{
  "norm": "layernorm",
  "norm_eps": 1e-05,
  "bias": "all",
  "tie_embeddings": false,
  "init": "uniform",
  "init_std_o": 0.00725,
  "init_std_up": 0.029,
  "init_std_down": 0.00363,
  "decay_shape": "linear",
  "train_tokens": 790700000,
  "steps": 13651
}
MLP neurons of a small language model. Each row is named by its layer, matrix (up: input weights; down: output weights) and neuron, and shows model dimensions 0-255. Each number is 128 + 24 x the weight over its row's rms, rounded and kept within 0 to 255. Numbers have three digits each.
After each neuron's rows, "fires on" lists the tokens most often at its 100 highest values on Wikipedia text that the model never trained on.

L3.up625:116149098159134134128121155124145110118101123134112144100118135112127147146087120128121123148090158114141166130144139074129117129127127106109148125110176087131072104137123118075142157092118126162165147151120173082095112124106080105151114135108126135109121126114118118089147134098152119168153189100087145134108167154088176109090167107158121112129085116105137152124140126139124144131118141092134114157152142137133149139135178160172110135163148135167147130089160133130126165075121106161097132115103166119119134089142082096143150114146134143148120098130118127136150122082153113158134112136124126117108111129154124153150124159096154104113129150175101123162094080151100142106147143119104078127098118127114133117120107152163159118113087165126131115162150094145146143126090182
L3.down625:122139091141149111117103164144130121118131101115155155124069124137134174100136111137114153144090129119134117112133118157159124061128143143130102097094160095123093125124121134134175141164106132119127147123133101115165119127101045118171130165133112130121170120125136124157172179122167142112089152128126114154136117133152082074155166160174134134170081115131163113096127141114156113115124145126182102127111116136127112162124169140112162120141100128134123126132136093090146128161085121143120124133133123110108101105133148153125170118122144140114134139126189108156136118084127130152140096125132144106107148129151103120119136169124109110091141149147142093159087112103098109098099156109096157148123098107125183171141098134195128094140123146128161125140157137141106106104133138
fires on: " W", " D", " Mar", " text"

L3.up35:123125133146168153121121129093163111095122132110142108119131085101131126120155121101110151146089105143143108096151149130153155118109128134132129133171138088124091103117131101166129125126137101118110121131111149142105120107089113134119144121133131144121116117076124146126085117165090122104141187145150160155148123142129151177134118118143098155116135154110111082145123126114139138149175136155117123114124129181140138125115133133140139138150158156099112120142067104134138150119160135072096160146094122105205118080130096131127106121091129125142112170095099119133174141115117118109170116109137171103136142110151097133151171119101125134112126124125146176131116122172173129147163047128150129139163151139171123117096142099149108141160133183117126072145092077138137154144108148
L3.down35:116109180135122118089159182131106131146097131130136107099132139147122131100119084097119141111148127066163142144171107158099101104129111127148163126091096150149095164110138103097163155148134148108192149156103124157132115110106112155128125110162121120163139144167101111111159115109106114126101116124142130136126125133111134139129158155092119119133097132133129160123118162153130112099103132120112118126147166160181144115115141097157111102135145163115128118107164112174111107088073146099112074154120145085131099115101120177125102096097143162160112122193104095121130142125145131081083134128127162146133106108176163099138189127122116154117115142156106131168138130150100085115127101135119158135127137119165132125161083131124163120121128144109163127132111142145140134146092139
fires on: " second", " third", " other", "est", "th", "ash"

L3.up635:082089143160133110122110120105147154133134149096130170121118166148166120111179098127129136125139163158127111145141119112162159090170137138131159108141158118142107138121106118177169145111128112160116127155101176187121146113108115076107138112103130156096143092149106134112147139146154100075106171124140141137098122119135162101163149103130092111096091136157123105135115160125153154112148104091093128110139128155206090141132073109145146138126138109105110107128105120098131148097133120164172112123114170141114110139092146135132099101180155116122119112122112132139090112088115086110105136129109139147124108125116183138141138132088086119132138119127134138168099147145109112165093148077131086131161142136166106126104137122132130096122162158098124120142133123129116152138173147
L3.down635:157129159157193120122152118138144112105133134168113142141112145142166118168121103113131168107107143115113101139172167170139131075118117128103127137157185129138073115122115091110123104147139148182164100124151120157141169145156133117143121112164138125088092130151163117079095111136146094151156142130152064160109132150121199123147159160137088133173156137112173112103095118187163118150113117116137114157105083111123109116140171158132131091086143114105144160140137085154158134141138150125142137144115141137124134118141131158134132129103106111142097131141134086093092144111129091123114088145146153132106133145135123111120153156119136112157155169125137090103148169139122116132115123081106160115105124107122142116138105113128120125119102140108110166124126094172132156134139135
fires on: ".", "and", "ind", " Past", "it", " on"

L3.up786:165150139125117134141120140124133118110106181106136128139150180082109164126086158163130118131114082129111149119124092098101197097140111120100097134154179153190094134094096105173105125168127127100101138128158089124137139102113160141120143113164130156134122152128155132182096149145147143129185136152131131136157162120158085098156143137106127129070079116123151114180177137163113101114114142122166132128171144137153136125138143134165123127112118120101164160127179133123146101117147102120110132130121149131137172147113094078105158131163098123127153108146151099162136159125104074142134140113126121168106126121142148119115111107116127130117113128139124103122146144158119106111088155151150100073137124096115160094166117131122137136134130141098100125135147131130126098124101127
L3.down786:148126122106095078097180126137146140121101131103114146106172131151115124131160153144187174126132184111105113167135133115111082134138097144136145155107095148151097152168095131132144140099121146079131150165131125173092157108093120098176127109110154131119130158154127165124094135115106093110129180103108134158157186149138116157111107117130113145121147134133110103124124110181114134133126149176116108134114118101122153122112126098122170086142127085131112105149180133146160115133166134133115135160099143119126133123065102082139129134160134153139115124106122143096174130121137119146171140159141089105149131093144106132143133098115173115130101141130120164118120158112141117121176100171170136112118097129130131113148120115112115139133155094156139142081104099140114133154107167
fires on: ".", " born", " elected", "Born", " married", " formed"

L3.up74:120152080140113164184141163097123114128161136092121104186145172113134116112093142101098111129114162070143114151121155115150107134124127106193128097126134091086103117127154104126145136135102114121124111129156116133124130147181122129126111121076166116093125119143125100132179103123136082117146141138121136164155152117128094128097106090114113112162126075110136120091123131125139163145136113141129170107161101099125145152123084164151123127085130106131131062124142152125137152122117126090143108108085115103131162154105165099108117077144079092137121109108084100127170113141169123136129122119139108118102148121136107170153132172157122138121119183139134134154103128177105133106157133150118140150148148109141142114127126124162140134123143108137117095089084153115132088152141137
L3.down74:134134139159156101136184115079146117143090122079175127136152145168112158116131138125076120133152088126133127120103107127116169141097143152120149144078133139101093171110112140149118115166079139091130164170112092157092168109143112131113121071156145096157078118129125125114102148145146117143155091149138121129073176147129127160122112144128140106153134096145096092064096135132085118118107111134152136119157137133131140099135133137116141153122104109081168130132164126150104109104107138141110082117126132111140108148113122135122133133132132136123106160145126105116084111164115173143140153138142152151134090149102162159171119109129146083125145138142084117143154148087145104138135152163146149102159116123141116118162170108173151104148155152111151124112130113137134144154169102
fires on: "\n", " to", " when", " 2014"

L3.up709:082147125156110145108116109130142145130118126139137074117139148169130126142092111091121112120115181136129122129137175118082178091134139094137153118132129146156150100149145154153142120144101135148181126130118175124121118121084142148101163150147122123154131158163095168111093144124123110122104083126124129122161190131076099122134120114151116152126090133092134153141156156145155121102134118089122127125148142145192135129086152085135152168096135099087117112160084108168150143126072077109178118132138166142125133155132156090102155160145147137153102136127128134136129172110158094129113120141138116141107147096148136118127121110144103113144084114144140106155130144151148134123098139113162142071126194124131112160121124097127160080112103121101087126144135116145131147135139127
L3.down709:101062164112118107128120094120145142165106150092128158071146122141084128151133121137173102132129146128146121094110126147104162155117113120129126115145136097145130130117120107150087142137127135179145130136142136151113165134072173121138111138169120119158171141156178131119091107143118097143097144141150136112103150157149170107158151146138117177091135098139119123102114136126166128138175152117143161082117148123134138130142118085076163081152136089088143120122110105115107132090130128147094128191167109126095129146080128132161138123149137129134122134119123073101135137141125135154138166138164107161111113116077123129167169172126121121113142125153111135117119152123184148148148122121130170128102147111141101112149126134135118146120107097173117077108139098120164106124154148
fires on: ".", " \"", " Back", " back", " It"

L3.up42:117116093124116124112123129103099127149159147139155149150157141157103191122090112145141125121130135158095136118097145161165142112127136147084132145138131139099098123141144148112128124137083078119119138095057126128111116140155180119137088163161140145145108101154064130102130130141146123120161135113119173127107113128170170111098122152142117151090082121143123155107175140146132153074128149088126124128114145156113153112118150135123107160134140127134139097168167095124141099069107103164114126124180114147084162113143120136107131117163150074150148119090106146121127113127126097136133099147145126122081116083153149129117123118111098130142169124099129123124074126099148089170139113144121187091110150149110100119114130124144147096150127126164147112141137114162132103153157096
L3.down42:111139105106118108116126115154148159076091166158149152089146127088093157103094154133134116158093125156147111089147150116127127117141127108117153109145119078093098137137087123140129137081091119156136133130113111096127134171126131117127132142131100168137133122132105147113088126111083108131111123138136179113129189099099114132107132110111140116125129141098109190102131132099108134104087154144127160143099143132143150077120144166181130140146177099136132092147124152138140159085174152148123139160139101136113155115140149129116126131134112135172078086160108108124112146126099165152140159120106090150158138136116094124180125108136094136142103118123134127102114108134123123124135139114156136157094127135124139196160136133106152103093148145124153149124151116064177184131108139
fires on: " from", " His", " her", " My", " his", " Her"

L3.up964:115135121126135203135120138132150175142134137153099182082105108123125153168104135138099122135153105118119136061132144130131123093120129126075106136113147126151116118136136124114142160154108105123155129124161104117093112165123122107129069128108129120110139148134117089134130148144142089127135158086075139122142159167115132102105123127119175113157136102078126096142120152114140136147143096102152132107130123137158121090131124118154082122152143126158166125126156168132132143146072115123150133127146125099136144143099179092132125184114139112123133158102129139121143102146174125107143145141149142086094107167122167139137082143152140087094131121151171130148108121164140094100128097127114099145129148142167139101090159152160126089110112143141076134129067142094140126177145107
L3.down964:105145150105158145125101162098131115149147137184102168100142124166123150125142126122135132074142111110075157108103097188105170109133120148145133107157157133143110138111155135155091162151121147105121138158140115120161129120138143143101072151104112152110116124129150115125096129079146099127115144105133125182138147122150147089166110140157096095158098146126137110118143122190135147120112158142114130148156109126137125114145147163113123118107132096111110133148123153122111148120079129092140124150139123140094111122149152109179158180104129151108110164114122123117097076154143114120149103151136137136117123126118099142172140126113126071118159062131136138148149126163167114102111098133118201115129121161086136124166156154105159116133179120117106155105113090121107109110135091
fires on: "-", " T", " K", " Sh", " St"

L3.up137:072125123142109141138156123161126137124121132102146119142120119158152115101109128124113143180110112112104127108139086125104091140085157123186120111124147157117123131073152123175172131101112104148088150125157153149117142143128116091172140157155136083116131127142124073140126116142103099126172089165145156074127123113149136132110126103131082116113128111119136154146179126114122139104118090111149108126107087126123112151151145146137131128135124130138127102124131128136174106150177066151129146147093155143115139100106164123128112124111057143121145140139123136128091084127123159154176135107128099109120148101130099099091146148159134101142073109120086146146144115097114101123132151134098172129167110073134163094141128118179119124150149117130131130129112123071111105162131087
L3.down137:122126149124145125138137126111153144142111128128114104131117087148138132134100152118148151146116151155154130128139181151067119092087123155100154163158131131107103143126155138080090128138120152185140144166159124145074117118139142116091077135120141105136154141115142105117075149098112126178136096094153103163143145122156094066173149138109134131012125161143132151105111088090119130158119137132105117135127134091143139129102125159140141103109144131132136117128120157148144095109111115138106122184121154105129131127142196147150126080146097141126096144121128120115167148090138136129109111116084115136143099104116114143152136101142110117134136143110166103090138139113172137132123138170124104128094147134139164140130107160091126120112124106116131160137152129152170106090126135
fires on: " The", " in", " W", " @", " hold", " Mean"

L3.up335:122151123155079126063138117115147154131104121145128115132127130156148108135079154091122113115139111158138109092119152129108148079120095115114127102134133121152128169147149133153091113108085123110149158164104118123088109106076139134140131095112133128110138176145146160174114170144139113131148149085105119139114156150121115151147134085149074173114096140140137130136119128107112098119105140125147154140117144137148092092100154103124143128146140136138179149092098116108105150127143141102103165078146140142159078143123119167090116117146150157184144100084148114150131119116105090130127139115156075166107115111201143127130134107131152101120093131114107149138103129105135156173106164102136114146144098114129104107121134103111127077155169173152134174127135125157115141120151130
L3.down335:141116112134157133172120117156119152128138116115136122119107140102126141115157078176165140125109194076107174146134112095146127182151167151138140129127099104094088129118085114113122162133172167142102120086117112116154162159197112091103121139149147142152108086144114107105167100160115151095137118138134105111140151104124157087120095164139101142130138107110120102143108139140159132122137107106150120107149105118139128167142142193151116093126114112105092145113118130122129122136137141119181122137104110122111131106151127107197179164147159131124107128130097151118118093124120138155107124155144123085119097142090093182134139155105085138117147156152137139155147137106145140108146128105150135099141126128145149127155095168143153151110116093114134091128167157105141154111097128
fires on: "%", " than", " $", " time", " name", " www"

L3.up531:121101151143156149159098121131116158089159115113118114083114116162161136112132099092126142088137142131131131142153138168129152125124092150185093146138142104223116134120141123118155156117166165140107150187102154133099177130140098142108120112144094093075142118106131160158112124131104150112150159116105135115120144118106138178150133127100141119157075084135133121141107109074127155104132101124135130096083106113161117153133156106114114098118093114142114107130090104090101126107132129166118145123099157156124101101092087114164151156143142146093112127120153127126152189106157112109112131122138114100105125118151123156110100181120129124099128113162116126138125113138135155109119119122158129109100127147142194123114124131108133156092117132131132068139121173146134140133137159
L3.down531:162126128121113128134089146157083122109166117135168123088144094112171102136096102113153158118137133135137107101103161099141125153110113157118108133117106105139116104102148123111126179120137143139105128222126144090145150121132150137128195116152082143110121141096166143135155104115121120142132179123112134113136088126151154122141120159146161133123038146162133102122103134081143126131115126153129159090087100119070113139128148126105156144129149161122121119123151119119130145128160124157146129111119110118147084154149105148122159134114114161110138094132120132124115129061164107095082102169134139132122131160124114132129151147129128119086125149135174116153118171117153131132100125106134116132147202114139102096117139140127161099152089111161122096145144136139117148116129082
fires on: " to", " not", ",", "id", "ym", "ab"

L3.up978:150162099131118142129170156125128121139138116154145137124126131094105137118151149129123157119172146180103113103096135110095167157121147103129112143138119079144147150158108125106120159128136100116184125142128140124081202118137133110091141163131140121138120115127115129097102116119123179121137145115109084136112108141129067169118115131111147077122201122146094106086143102135138108123155114116127108090138139160146129143135139120153114138115110157161114171138172102184169122141121129170105134108150099120150138061104090121143124138105091138138111092148129115129073113120106164159106134130092146148129163092130155175150161109120142097107129112148118146131102192104129167121114142185098158120105123141107158130149130143131125131126140148133131110165139178128134120117120140
L3.down978:153148139149091107127149107131110137122116117114169181112126128102157075126080127132136161113162155141109128101085145177086133173124160141114159169129108119122151124152131131096118134143085050146166124129119125122098192131138158096106121140125155118092094131101159127129109081115139106105122146086117126158132125142114093172134143132062106127104127096167074148118118099159142077133106116114111117097126144135109154139114181101136138141109072154131125128177151126158136115142129137086106131141164098077171114099113133126135117098141102127130138111135127124151070106108126173167096120133108114131141165163133136181127134119109138131130097104148139117101145118113139136126120100135102147106151110136107139159135138134150146122108140136114137140106137170076119146124123135
fires on: "-", "de", "ères", " Saint", " Marie", " Jean"